{"activation": "gelu", "norm": "layernorm", "norm_eps": 1e-05, "rope_base": 10000.0, "tie_embeddings": true, "init_std_o": 0.0, "init_std_up": 0.0232, "optimizer": "adam_variant", "weight_decay": 0.51, "warmup_steps": 206, "decay_fraction": 0.424, "final_lr_fraction": 0.0, "batch_tokens": 131072, "seq_len": 1024, "steps": 3650}
MLP neurons of a small language model. Each row is named by its layer, matrix (down: output weights) and neuron, and shows model dimensions 80-175. Each number is 50 + 10 x the weight over its row's rms, rounded and kept within 0 to 99.
Before each neuron's rows, "raises" lists the tokens whose logits its output raises most directly, leaving later layers aside.

raises: "onia", "ica", "istan", "ize", "ean"
L7.down767:78 71 57 41 57 50 62 50 52 75 53 19 70 39 42 52 58 46 40 47 53 31 51 52 55 57 50 40 57 44 53 49 45 46 39 73 43 56 38 42 57 63 54 46 59 60 54 42 45 56 43 41 45 36 64 62 59 36 49 65 54 65 66 36 49 44 50 38 54 49 46 41 48 53 56 27 50 47 49 36 58 56 58 52 56 41 40 59 47 54 37 59 54 39 63 47

raises: "iven", "ion", "ive", "ously", "ous"
L9.down202:67 49 53 62 59 43 64 49 44 45 57 36 67 60 77 44 47 55 58 33 47 52 53 44 52 35 43 45 43 49 43 32 56 58 37 59 48 52 48 35 35 63 33 36 58 58 42 55 47 52 44 54 58 43 58 41 61 51 35 41 33 64 57 63 45 32 54 58 54 35 57 38 45 52 42 43 25 43 62 57 54 46 55 54 58 68 40 33 44 53 35 67 61 46 34 45

raises: "iv", "ers", "amil", "erv", "erg"
L4.down123:60 41 64 52 52 57 50 52 64 52 60 50 49 43 46 67 44 33 52 43 77 53 43 63 57 46 48 66 45 49 55 55 49 43 40 41 57 54 53 62 40 36 54 58 38 31 45 52 36 35 51 43 56 58 19 41 40 52 58 37 39 53 61 57 54 46 39 41 42 57 56 44 50 54 42 49 55 53 50 60 41 56 38 68 51 54 71 38 54 49 47 49 53 54 41 51

raises: "es", "ces", "ists", "i", "ia"
L6.down141:24 35 41 41 56 41 52 62 57 54 54 53 51 51 46 58 65 28 40 73 34 24 42 49 60 45 50 61 44 53 46 65 35 56 59 45 34 64 39 44 43 40 56 54 61 71 49 47 61 53 52 50 54 39 31 72 38 45 90 58 46 54 53 51 23 56 41 41 46 70 67 56 47 58 51 47 33 59 48 51 56 56 60 37 55 39 54 73 49 59 43 62 51 49 43 35

raises: "rics", "ophy", "rical", "odes", "ulation"
L4.down616:69 45 52 49 64 57 61 48 43 49 63 48 48 53 50 49 59 45 43 43 44 59 58 61 49 41 44 50 51 57 45 46 46 46 58 61 56 52 53 48 38 55 49 36 56 50 52 46 46 59 49 58 42 56 34 33 63 50 29 46 64 27 53 60 50 50 53 39 62 47 50 64 60 31 60 34 66 36 54 53 52 66 47 42 63 34 43 43 32 71 49 62 53 67 53 41

raises: "ership", "ń", "aking", "otes", "aster"
L4.down521:81 33 54 72 53 48 31 55 52 52 69 49 43 46 46 47 42 50 58 52 43 49 62 40 38 32 29 39 45 45 44 58 41 34 55 45 48 35 55 51 46 64 60 49 44 44 53 51 58 56 50 47 50 64 36 28 50 54 37 79 54 47 53 49 63 55 57 40 58 61 59 69 46 47 49 51 62 55 49 45 58 45 47 45 50 33 36 34 31 46 34 63 42 41 52 64

raises: "ony", "on", "ary", "iers", "onia"
L9.down764:54 59 22 39 51 62 71 58 59 56 47 45 52 28 60 62 47 54 47 41 60 41 48 57 47 78 44 50 47 67 46 42 39 29 69 70 62 40 56 37 50 68 55 39 45 35 58 39 41 30 31 62 57 50 65 47 60 47 24 49 46 60 45 52 60 37 26 39 60 69 55 53 51 49 48 43 51 44 41 61 61 65 55 51 41 47 62 42 41 65 64 60 61 42 47 53

raises: "age", "um", "aging", "id", "ile"
L9.down888:69 48 47 57 18 28 40 45 56 44 28 49 51 52 41 38 48 50 53 53 54 46 56 52 51 58 58 65 42 66 38 44 41 42 45 38 37 53 33 54 40 63 43 39 54 66 54 52 56 63 60 54 64 52 55 63 72 59 35 59 46 39 35 43 37 45 50 48 48 52 55 60 43 63 56 64 44 59 61 50 42 31 57 63 51 56 52 32 51 27 30 54 52 50 56 59